{"num_attention_heads": 2, "num_key_value_heads": 2, "head_dim": 128, "norm_eps": 1e-06, "positions": "rope", "rope_theta": 10000.0, "rope_fraction": 1.0, "bias": "none", "tie_word_embeddings": true, "parallel_block": false, "optimizer": "muon_variant", "learning_rate": 0.0176, "schedule": "wsd", "decay_fraction": 0.762, "batch_tokens": 65536}
MLP neurons of a small language model. Each row is named by its layer, matrix (gate and up: input weights) and neuron, and shows model dimensions 0-127. Each number is 500 + 25 x the weight over its row's rms, rounded and kept within 0 to 999. Numbers have three digits each. A neuron's up and down rows have the sign that makes its largest values positive.
A block is one neuron, or neurons of one layer that tend to fire together. Before each block is what it responds to, as a language model described it from the Wikipedia text at the highest values.

Description: Wiki table and heading tokens
L11.gate280:471504520513504505509519504471522517513518467538466505510486489477535461509525498491552518531513499518480486495482539486494485478528513503517499490488501477513508494505545504492512473522479499485488511465489480504522495494463439455566530536533523512502507523502555528522467523520544469470538513560469471479522515535504555479478506497527502511446493511519477488517461482481482552504486
L11.up280:504452466475509503534516486523538515509469434523516494511491532528488483482455493471487470501570540493549502505447485459478481471491498487507537467509485502505501481513492527515496498505480491523481500455450523506496519483474465514523513502525503512492461487460569490499473471533520487478452520509518522489494519473472495541498505501522499507499501490520516523503509473499482424487520

Description: Closing quote marks
L5.gate48:479549521481474501503488493483528493481471494514526597445515506460492505512492482480541464511478520525473540529496488462477482501488446541473488472499491502481557473531487451483438497482476503480497495443487547472545450509521485447535523492475500498515506509488480504489493471542485510519520507521510503497548518498507483520529491474545538514494464474501521506500480510510496522537532
L5.up48:499527513463543488525519501464507555474505509523494500476490478531508496514488453483488479506502407487490476504543533458518542526493521508521464538494541535504497508539493525492481532486512506529450509489487540480489456506457503494555523513528448549479496533513501500449521523516500486515535521490508544518515511531490464472548503501496493506475460503486518500495476487509485521514480
L5.gate241:535513490506489519489494515511533457525518462487511501545513518497500502522507479496563464507518476485485478508436514445474501532478522491468491448528499515480493537559455536487517482548506485482499508491473511509504467497474506505460521484490481533544458511476464513512523504545502475522466461495497476506478499528445508511489523530524454496482521470530487492509501508553502485484508
L5.up241:510489537489478495506492486457549462528494506462519504518481497491563481506465497565552527521522531474526487532484520500506472504492543522505500501465552545496532483500518515533544521529497528489524492487525552500486468500466485484510487494456458535546500508523480466530544482503511542499495477532507469478474488493513510458494477421500486482467490524480552511512529514508492508483503
L5.gate272:538497487535520471532483517488491499452490473525476522473485486455497503489514475493493511488527496498442458507477482450529500509515514492470540521471443515510490496499475511499476528471503447504520470504521535502491469467508526498484480508483504500547440520502495462474532509533491500484509499526468552463469469488478470480501483487473504499507491485509497485491517481487550537501487
L5.up272:514500507525463462501478510469533495490496509526517488511517502459532509485502512487499512494511469530485513434467503466494515476554509542510500529492526521454467506520475485473501529483524506495518520522478550447478443481501494479513496511504448470499436527556486500516498526524498509508493462507494480501494547494498488504487541486488450476497525502480496516499531494511504484493548
L5.gate293:485518496509516481536497462506532504467514487499549501465516483477505508513571513429553532510487472506523486509500525473484483530489495515498486478528542514532520470554481515479506495500475479522499541487465501473492469520461502510476509498464519502525472457511516485480522485517526545525510495532480450493515515482475494524541507456533489525538512546491492509494508503535464499521514
L5.up293:530567494450545452509522496491541532473526529472489545444522507481494494478526456477520541491474503515540494470529516520519489517483534522466499476493503510505538458484447506514481471477523506492464515506472501484476473488523491481465504520493497453499474535497510535495489516535562525478500498518482501502509461476513467504528479483504537474498521518465503476461488466497470527501465

Description: Digits in years and tables
L12.gate14:519528451528507513500471515506497510509533465496495511463507514501498489499486497487456497540512480455496514510498506463514520528499529505557507481462435458491546492494502512488471535493483512535538532502512486552470497522512479507504486476588498528466509486514511504510499486487541485494502493548502492480483455506501552484489556450505450473503516508521456496526495452480460486482529
L12.up14:473513434500509539520493518521541514482518532536483478488463472505506512469514526478541506513535505524515482499524507430500520527559474500489505506454531479482511517518499485500469512495487519455457504470476509552521504488516474532543488521499482537497460478489503478494483489516512474517516504552515516488515514468478501490511508551508473514548460459553510487542494462522519513528469
L12.gate46:475518498485510509512472517518503511447466526542506550442524487485510512510496509495572513458458541531488498517483511487492517477523494471511497503536449526478507539522505480502511474513535471524510524513555552498522491518474550490471513523492499502509504488514476496523495515507501575486500495482477470497491461486482533531504550447499476489517498497476503522485522435529493500439510
L12.up46:525491503462491499471452515496492494487497510493457446511499463501507500493484497453473567501546521525526507473498493487482505539498535526553435471491464490536495479530502505479496488466506521506503492476496537526522472488506511483553477500492497489505477502533515519519495510509493503501559513515479527524454441496482497537509505476495490475512506560472491489508510497507464487453496
L12.gate87:516503482510515487477530460515460519528500521478494489495490528472549482497462482551529547513485484488552490472470475495539505519507504509479512495483505513515530551478490497485523486447522514514474471497528485525469508489476552484484475540524454468456532496553452494484524527510482518463508511489532477540506473491507483476499545543502515458475505469538499507494496492521506505494505
L12.up87:510509518500523484495493511537487480476510454512544532502506487416501467483509501497495487472500466492489515510497579449445494450500504538473470457503460481480526530502485462491482509550486521529497526502506463493515477462471523515480493519471525499456489513513481521517469509485511489550492499469504470526539497519474479538502474540515516537461508536493471513432504490499444475495521
L12.gate95:483495477521503514495452474519470527473523494519509506548499515506514547511488484492503486550514459546441480488590503467478474532491529484544489476467523520495483536500502484487442474487497480530513519507482496505502478486491485511490527486479492503484461523463481505425482532508460489525509504536493483484480510499491494503491478511509464476519548535484473503494512444551525498484540
L12.up95:536509473474564530458460468506448519509527429491535480523522496488487525512505486503514527506490518484524492505500500469482518528468523494512508509476502509527508493502502482518530444521510488521532475433491472517519529511505512521483510546493504460521471445451480501501539500490497491512499560497540468480504459520510513493460520507506505484505500522464507493525478493455475486495523
L12.gate102:474485481466492510519553509553507506530448486497478492543529496505477483500500456487491498512529485471527494493493525462476506533527476460509503518474541456484487497519472519495525476468511495526551468481517500497530506517486492461488519485547486503482521477489484462512493504530510522489529521447520488522523552449475491456503518481509493486511524469500478479516469494536528542484520
L12.up102:504529483503517509478504482486472521544509477505513496508492516503485443514532507494467446516511461546499475456501528475507464482507501518552479461483493513478516494491542492495482511516542522478509551550495524501452455536476504519504502518531471500487512505534476514521510490480508470475498500529471467519538499531513518481533501500507557505497496511500510538502513479494492477501505
L12.gate134:441540469526530512477476529507508522486497511487484526465542506497500504453501483521509510517504502528490481502512476538527456466498519521514476504478509481525559515510512521514490537486483476528516527519513521483478491480450481550500527490494542447487481512522539486455503529474524544498469490498497452519516498502518476491511502488506526477500505474500487501450531457504519472491523
L12.up134:501501501509477461451526527512518493488479532512500546474524493505520500503490523491529500457447503474500550508480480475537531456490469541499506511510498475518481496505486503454484474466525475516482499531506539482499501531529519525488507531529513508480541499492523499495491541528449463477502513513511492549520463486468469455506459518500546501474486495468457543495537553489529489539509
L12.gate150:521536484516499510498559521528497484511488489503502521533490468449521472501449510499504458526487527530536533503506492488508477507517504465533500501475531470499484461522510517510477518515515487508459514510541509502507478502511483492512509548472475455528450533481472497457501485468448494488509483492503508508473505487510476472486513493496505494476500461539477515594505426530481474476455
L12.up150:541549480523494474466497475548523507507490479547479497482478529450494507494475509504507478524486494521531543490490482469495467506477493487503470474448505502506483459503496485528511545488448460506519500503523528534484478495511486494528514509485506484497465511466515476504490530479528447447515532486499505500532509497530478505468541520486483466467467490525467479501508479559539491517481
L12.gate158:462494487485503548495529486493520461514528478479521519499497460521488496513524474483510476510497540464502509476474500472476498480483503477501497466551538436502513477468477459537541468544462514538494480471524533486523544499525511527489519500471514487482453517465532539500508501492556479507524439526531490524523505499469515522479457508544513535501455489506464547505502479463517476545521
L12.up158:444518479528461528533513507492503496464497526485483502524475461498519486509498502545516551486489515538543504460475516507537459511492472485531506456486509507521494493463514507453464504482491466500523502510466521459522551494491509488553503494521511507531467572493493485517501519513473506490490498487486539494495513486483473483490482476509484523516511492484512471481492489505502518494525
L12.gate160:495463518463478467459503479499512516504475463506495555455515554477477558494458522492518497507484484503493506539472538469485511468514500489486515461475462476468499475509491449500457453485504476530496516470492505552478514469500537529487505533524501502449471480528535547520468513520512496517555480504531511476485467515539466483522506521508523505500531503481522498500485523492460500541527
L12.up160:489459507502530483495519506551491507481489441517477469516510489459487525468481483493506455486489536489507550503476496538486477497508544415479474456512514515532451499508479494490457552443458553507526474488520477516478500470517532507505502506500496512476518480501480538443500458499521503517467519497468495512483521519484488528547516545501513510534519527497523487512522489527464450515522
L12.gate191:482490487574473533488533518524494516520476493523485555515496508494533470477505516502505540563510498500545481549487484491504477498507484494511499521490498499487498497504487486520506527495547508470500511500499528490517534498518475451487519499530447447505540503536511488498518533557557518479536537489568473499479515481510436516498509499496478520463532488523483522515457479476502483500479
L12.up191:447496473497541472514549493483522489491463501520494485471477436524467529484443497548514507479545533494485503510520467526470534498515498488502519435465525517487510474511512550505510497500509476494468492447487478457522497511522517497525517485529488539530508481527503527540460476465505482505491489509518502505499493501515557513513511528532533519516509503481500550500511463491526459551543
L12.gate233:461538453482490535484522499486542481530509500539509527510555475551509518478445557461496474482505503515479487510501515462447496504478492516516553505532492502517497502499488493479473495504540498490513472491498531493512511460515516490498520534519530508500475442496513490478462493585522500515545517528484506493497500491508497501470498526512468483505499487516452495531470527511507559504497
L12.up233:460487499497486489532479480474538521496499472477512481493502503511501460510480498475463540495515449487473476533480542491487519495472477471494554507546480462531516496529505502528505511452487426500498508495525525498511552504455493512493515504564470528491408504535521526498503506548530482514479523533448472484521529520502501537494501471487463500504483507511540502507502509542532521485542
L12.gate260:481511490525494518453548459507485506491496473481512517512496502516525483502511509431459488537523491440525521525490509475486500518468530533493492511517497490557498453499509467466507464494499476515511477516476487535461493480484515478484456533438480487488461511492461523478490516506509511508477506460487483495490519482488449514461521489486460477490529476545501534545521534516528483514505
L12.up260:519513484517465498482537482536521524474517479511509564503548540496495444528535498473465474493517480493464489527509494503505536518537522529498508538527511508499513504512513488466493498482509463475426558502526541538467562546514440463496489483475486501507475534490474489530511503463495504494516498528510501504490496482458468493494536471465463555457505524500501460535479464499520528503510
L12.gate284:483498490490511528436530526446479485490533495523532470514516541476461462469504503514509470521515485521503521482460513531480492506465474459474524506529551462511483545539501480498498500462490494510506525501494437500487505493476513484481493502483504506517511505511491495512539500470547491505490521459509498545492517503483509456520492496527547489528485462534495535480508493504507493478550
L12.up284:474463501463527495522487476505506495491490474507490502488490517489547450452487467475484493542533460480486580527509527487496490492547496532455516494482490493498495427527491489538499487517504511522484509499510498503527497495472493490478480497532500486505483494479528486521503487546501478509510519534506490565533456500511498486524468519511463536490459483497503531488547447490489421536506
L12.gate294:478492520493481516514484540484522493517455508478507527505485476477480495516480493484502528529506530545522503514507459568525505499514489471516523519494485457474512507522519491511530511464495489475479508491511476496500541489492500557492516500508503494517509498546491451511473526459496490505514481464502492495501458529503484547475529532508464492472523447523493453535509504554518472533497
L12.up294:485488465465489479475492497485476491531483494533516489480500470534512512483484500527499559484525512489504496493487486525506540495496456463512488468543506571511483495497501528473534455451461494513511474516509535488517520518472557479520495500469547536511488503499544493488473531431494487523499547489506517523540495513526501509467520543498478493528548464483500501510496465510481486496540
L12.gate309:510494469501488468507516519467526512559485513520513512538533498537479510536483477513522549485508523487495474487547525541491491467512534476528508518457499498525490497440480527448498511478490475536477529505504517511505460533529478486487541520478483492483429476475461482491517507457550507524499518500541529467525495507497499499443503502493494514458514492511491467517496468458501455527475
L12.up309:500498456511494529503547504509491505571526494556502491511543470471526517485495478451495524505430469505477464420522533504497526519487496512510485497488543458520518492517491534484509474485513504490473487510517509532543475513477489500547517497500518436467473480461495534516498518494490466502530514478508430530505500502518518465490469531442508517507477510440495541521500491505473443489537
L12.gate313:555514521523470499520517519501525517531477512488488525446500445512470484470479523441527508527495551503519517437493532482498482456535522540472507484530512450483493525485498520520455518480476492507444521536518468484555495514537521484494514527512534519506511484501479483527525526526500506469453483462497488487529517531477500489483539505508495500525484457492451483545502450513500498519514
L12.up313:475527500510485462487511539496499516531508511496497496523491485432498498503490505508543484481482513488500513491525476561500509510463500459507516470452496477495471538498489459501507508472479503538468483510520501512469492533498488500528557507501495475516531495516536469473505497507482478486484490511491516565487443504494495460477494499468524506506478471488483547485501512488516475559553

Description: Auxiliary-following negation and modals
L12.gate41:511490498483514501532482482477481510469508483474521463492486482481500532523471473509513443503474509508514520497495492478484472498509405506469483475446501493516502485492551496499492457508467531498538513462484537490456501495472512501490491492462499446509499460521495519483494500485503461457450477508555479497537477462518483487470502503517497500483515511489460498468540528488482549498513
L12.up41:509473479473527511537429463473527477482467487493454510514459516481482491488512494486492496501496497510481528449523523489513498514496524530499503445503504482501472485518505567493504499464508490466523486521497500496477475470468445543480515489484500491489496536479480514536492503523446532533494494485460475480526510469511487483522531498497503519501523492507539484484518472501507495509488
L12.gate49:460496518465547465522524507542512477500477496550500522513481478533478504518526509508531517478498442476483521499497551521537492513459486484465533491492478498482509505533494535428560474492524532487492524503477503507521465492528537509465520479510512480538490481520477503539471528503520481543489466513469488525514538534436499466510513505559478503469506486441539491469519473504520527502513
L12.up49:513499512502464521485470508490473483512488452519486497470547494487496471485505508479441511540471555501500483549536440477508496471510516513516477476515494531515486445462571530484462501460435511500457481519489519467503489500459523489499501488472511503441468470542521538517485507508491456476453504544461543474485497491532458504495492517478483507531532466518470482534461500498499476509502
L12.gate80:506508526457514506489507506496540515455445490509505508526511485511503508494469463514451452512475557538454526493484545486564464503500509478530477484479454499516475498517513494533496503447452518485527495493507506513464462487498495517504479492502508483495506507524520503524488560464542460520459479529489486529513450496489518486472488501517529452489512509466478463515528494493503528508521
L12.up80:532511525517530538574522462466536485514487470481500527531526503475481522518475518493509529526490491536492479511476482457489502517496488501482510451479474503505478506519485459503530551465510508496503477514493498529511511518482520539459458476481505464504496489537505509494523493477502531460493546548491492487480499435502506479492495506510511497514503489499523547523510510540494474478463
L12.gate84:476469484506508475490475474544489461488553484488532475498503495519458495509500471515526495483528498489484512524488506485474507497498482478551490540444510532465465478512536535474527547486466488498534516515518512517467490495483480496449500497471531485467505485526523500493499511488526462511454478482523505500536513464456524482502532502506488540523524501524482446476510544485466471499550
L12.up84:565463470510480526527484495480480521459496473517527513498547507486517531477487497471490505511497524525545475464509493476529440479497481537514474483479489535499483461477508521511485463517498473504469478496495519491491492473513500491455464533500499510508486546494476514531550555513533505532499490486532488537532486538485498469545474468462495450488505507538486502483444474528462494472500
L12.gate101:507507516547484504451495499517495477517502505519533472482486527531517493529531501525511447474495477486518475474490550462520501543513457462486491538469508508516455525534488466485503495529429524505504527469497509530530501492540528478469476481488518493460546518536524502527512487451529487483468465494494464532528454492539498471495534505489523497532497521531487536505495476510485497534522
L12.up101:500502498540524502547475518497520478479485483489540457503436435543478516471504517498515476479471525512507520520485530548512527502459470473529475467509470483484504517474482492524476526487463489494514537496459495512459515512500523525476480531557499503511499505485560534467494460509495483511434502530520479511514476505500515510459498496509514510500478491528491464492561507479502520487511
L12.gate128:530481477497473471504533495538461499525469486518455522495469464526524516541498463489509542519484580527503489503476466441499544522446499493488470494533514497451449480481520505519538525502536484472477521503488512508492486508525456502469514471476484500520507483500484488514469471533481497470455523515489483465489542533528480484513524514475521481523496521489510504497462515459489509472485
L12.up128:517490478545482489513482505521500520497557503530509487472458518463467512519484471537476482513536515449506467509518461489489517455512500503479470471471519486490503448463499544501489489542520479465490572517527504527552516489495456483514461512497529491471483465490529511490482497442482500530479495488476488492476505522512550523493508518504524478487524516549485512474497521521509502523503
L12.gate152:532548485490552512499471456500485499470534452527517500471521511503520519505433537534515465502512536522500520510513532499538464473535512529489505476472441487471549467487486532490529493486509444462508473497501519456492497523469514486494537486511482517528465483516461532535452484499521509472464504487550504462484556516476500499498511450487479492517503471487498501490472511503518537472491
L12.up152:499551471525476491462520514481499521479520506464496535508460501502495466502478485505515526586476482465468486525474504456510505487501524526529464479516501434508479538482466570493501534510496485454525505520507506468533501453489522518493481521465545517489517529488468527512524543526502488499468482512492493496521518457521466508542529504486513457476507486522443537486516472516511501536498
L12.gate154:474493489547528492470521501495490496451518510470483548495487502553472518493494515508512488481499524504519531517443504475540462474484545505492518510493536502522472493540546470513495511519496501499498548503471531519498500503470484462504488503504528492455524513521554508463492485512507489489464530470492491470501496477484508472518543468524472519536473460503493536476516499500458504516490
L12.up154:532520559540438526521505495496513488491501492474548516479503511473485497489462514528520526525522480466516461487521529485450482504509469470482510486505488479518479468512476496530497475471486501480539493480479519514545542452476551496508491510470472474495521521482499535485532474466493492498462474491490464471489557528453504501506509479504497481518517456490468521479525487505534504479503
L12.gate162:529507492500513454522556513487489484447492532466482516474467523501492525460451527474512539512481507515528503515509453526454492464495514492516486485482523557507502515548482518519497513516516500469491533501481461504508497500505527549459544512498543502489470513473554492532504497516537455469504509485481539476474495487466526482521538521559516536515544480494478486517529497495480483489524
L12.up162:491497467507509486483506534484520482458529517504495524514524528553529487466499507491489541526501478486495529501515488491495493479480477513531511506505479511492526469514422516488484509515529493530493492475489490532461501471451500510521557489477519449500491481500518483518469511506517508513492465473511493471563563471437520458482446543531448506503548485503493476520551514503499543505491
L12.gate176:480487540516477506526498480520489517483499495496511460502447484478491490541491523522495459482516481498517552519479478515468496493466497513517563492508541511524539510526504471482509527453505499516536527533491517553498525508506501525469489515473441518522497537468509492539494546493468500502522487489469487531525518466508447494499499503562436518477533480493503468518494524510495506493463
L12.up176:473516480545503496551494527463470494459508494552473502479501457512523481495509457494569527503474513474510518535485471501504519463484517479471482483500520519567480509491490510488521496496487508500529486535525541532475526504491489510480442498505518492509526453468498511512507521456523503527512495530442522473511483479477503513513496465437498519513527504484486490546501473480502482497505
L12.gate227:547500543479538504518488494481494485478508443497512486563494490507503494504479538537521453479480514485478515523490490501497494515470478502496495507493462495516481509540483504520478454457547476516539500493475515495522481527484542489456511490485525487536529546510506463483477494504514502489522498474477487475506476526485500491503472523457505473485482481470513499521523486500522497529460
L12.up227:457498480490555493505511489467504502501508512478497514472490476448497464526508541510514537537492528497478545486490532505501474505445482460479444504562482513564518475490535477496472511442500528504495487515524499484483549492473470493521492509519477518517525449484508477489474546529501482515504501516541527486537505539479514520531501494490497505490510520474473523506517476514506550528492
L12.gate231:518474502485467515523494540513523478459503540499478461517483506512472489524475493560495500480486533536491477475509473482525483518495436498511518534497520492483498476485510507491469484455501463529535461517488486468484505519482503532461523463549503504500483472479500462515495463482445503455520520537512486537543482467528476462514492471484479488503499502510497469493506466494472511485482
L12.up231:491518479526540508502478511533479528507455484515479479518477468505499501488475502500519477545504501433508523477481454480512479452470505528551516508500450452505539505510474502516520455481491525510531458503516491534491527495505518489429505479509525507560504481474506491488500483502556489541499461531531519459496492478492561497480512554481490524493451509490499513443515506488486504503513
L12.gate287:517488452460465488481470514493528507451477494480487541475515473541521512503480499502493489518536530496474512500498454526507451472522540495541470482505473525542488473514476499503561484487504511478513493523473470506487432536523521522469476529510517469521488529509488525453472512434518494524502512499504489538496447521462536520474476505506491525478519469549500516550514536506504493484503
L12.up287:505496487464509481475463458527509534513503490465482508478472466524523522545492492525494479505476523488519527510492494476514489522491460492489491492489447496532485517472543540508532522475482509518490550467508491510470429535495498499468497514501501535524502477495520464486509522498473482538501450486500548508486458536504525513463492544493471488485519473510491465533557481487478498513531
L12.gate295:516486496516506487485499538528513469538469477520493485510495417493459491515482522534474519496513506531512514488444501504444483492480454485465509460491484508532488498506496521524483486497431487497523517522484498538539494525517519541512472517503501513469496490494523549483491538488492449493504456545476533528481531482492498481490514462474553453478526517558515484497510520479499506536503
L12.up295:510496497488478470546465476492510486499487484490487505484500503486463506505510528529543519514508390502487477494448493493505475526505440557516491484530483534491493515548456540501504500479533477511508479505528460480487532493496525464518515512480469473455483524508510547541500525506450492517481450523493568518459502502493522557535518490511504504531489500505499496492536542491519513496502
L12.gate307:534486492548486524525506562461499499497501433519495544521502509523455488511491518533556525472451543504481493483467493478541496498438451523513516481498500484480504530527527511520489498510501460494470428496485517498530509514506529545435516511468469503506523481520518526473507528496466499486498487506499493524525503539469486466514524463486511487552526515514500488491470531495516475453452
L12.up307:523524490518490534493521505502517487502490522499506512462491495484542496545471543523494534512480517497459479531506474496522534491494485435498514416521470518458509507528526474471505481496488476488505442515487490502480489525452467567462488519492526488461507499497501486510529484500486478485488496465480469513509512474519445460534535519557518472509499517526495490486476548513514510478431
L12.gate316:458515497497466481510527521464520472494477490429478497452488520543530479510480530506493451531494534512520517523484503514479496516541505457473479525553515505471529460509548508508513529497474528489496491506467469475482485436520525520460502510459504510499554508464518493509486545510476473491513526533471488502475515469506514524516466523460479478484476498473488524485516515491468530510459
L12.up316:512506512457529496514516470517489520509547472493541509515498517533499517453520530559494454538506497525504464476548505497485536464470486512488511488474464505479502504495529500537479526492515492506524476456492489478511479491441488488500542521457561540488498502463494514516536485553454518477495546512521511464506526461459506467467512498523490503549534504477495518472447517480522500491480

Description: Pre-verb adverbs and infinitive to
L5.gate43:467484484499522511510497510487528469462467494525514487495523476464516552473506488505545479455540511509525523537502488500507508487485473517478514477468506485509512460486528516474527517516507487455494511531483532516456486523496490497520510533448473498447483514491513502476507528499493550511476462520523512507515536505502464493501479512519494469534498494481489462506511478532501517450521
L5.up43:518486524507519490471505505465502488474448517497514480519514495491429489476484506524495522459490498499486473494487480488498497516464490543489512524525528474529489553486515565528532503506490450449459467525490479462501482498485473478481499530470480479474492496518496519488511497508507480514499471554487485541517493466495473469562511474516490534514492509481496484527484509488491463530489
L5.gate78:532542492525495493518502478526519506502449522455443525517461500506516477522446503525473476500543493461521506512485505463514482480485515468495508508532478521493514510458520499480469523502457491485514538512584513495507503529494527518518506527484500473495521544460534511501511484478469511496463485499474481470481540508523495490450472450532438514511473493501499513503510479512474501501506
L5.up78:517410478501509489488454486461537488496472496519515530504520513501485491507482480459479462495536481489521481497514461501534491523467523529427508490491492527466458550490507464526507525535511457480498519498521500484470489547547516495479510545493512484499535455501523485544488527500514501509540510502464465480518560547521487484499467472511509484523493497527548539500477491480492489499473
L5.gate283:547511437508522538488515488479510479451440507463515528503485515534543520504471494514511473492517549514471438483529489508478444472465463504515504497500414532493485499506472494529500496516514514484496516466492541499500504510505525477495460504479467510502505484498504503516546520503509492570484494512496469491517558518530506505497490505504473499469454535538458551483529480515478483530493
L5.up283:501535484495504476518492490480517505471523523526537524513540557515519498474505450523509490490476510516501518469437435512540499502441470505497457472503504486514547466512500545520510482527552489438500532463484564479541486483528469478502511511468505449533495509494511523453486501494517512486489473500500529509531510447525507468542519488487517474456504498525500455491538457481463505494518
L5.gate306:534516463488487471463515487501511521491467509491514541488489483509511468546507542503492542513486532493510530519518457504490465489468508514483494490503510535507500472511535507492467496528453521489487490512512496529522512473515499507473438482501522477506520508472508540453510499518531520508479457532536530482461485533528547497486493504522518494497498484483480486501508486476499537522529
L5.up306:510480512493485501503475466476506525486498510517534489505509491477520507461523474516469507493445543551516500476492504482488441499441445534522485522502510524521472494485530527525517539528482533485522532489474485530464482520525471511496509509490522490433544521534497506501519495504504485486534512537489513502544489505503500502545476523524483499472472527527503513500539480468537482542476

Description: Manner and degree adverbs
L11.gate50:533482555532454517498499496498513519443465499534469510493492524491476492494422502507561461512510498506467515505511521469517500540486468510480521500561481546493507498518507487532578530545519489492524514454471515502514485550474516548485521495491518468504514487519490530504474491495476529478472466487494503511569537491515511497499505511524488496523500490516499543518485498453477513468520
L11.up50:519474501485471478514488532499472512501455538497491485505504514488493524521455487454544452474514555488527469475476499499516482546480465494478485461520527481485503484520504486501465531527506462512476500477534516513528499474454481513519508482498540485498489436535466522529518516434447516503487508504473520532529480465513496483512496445458440479546470522467506478476494474511518502465516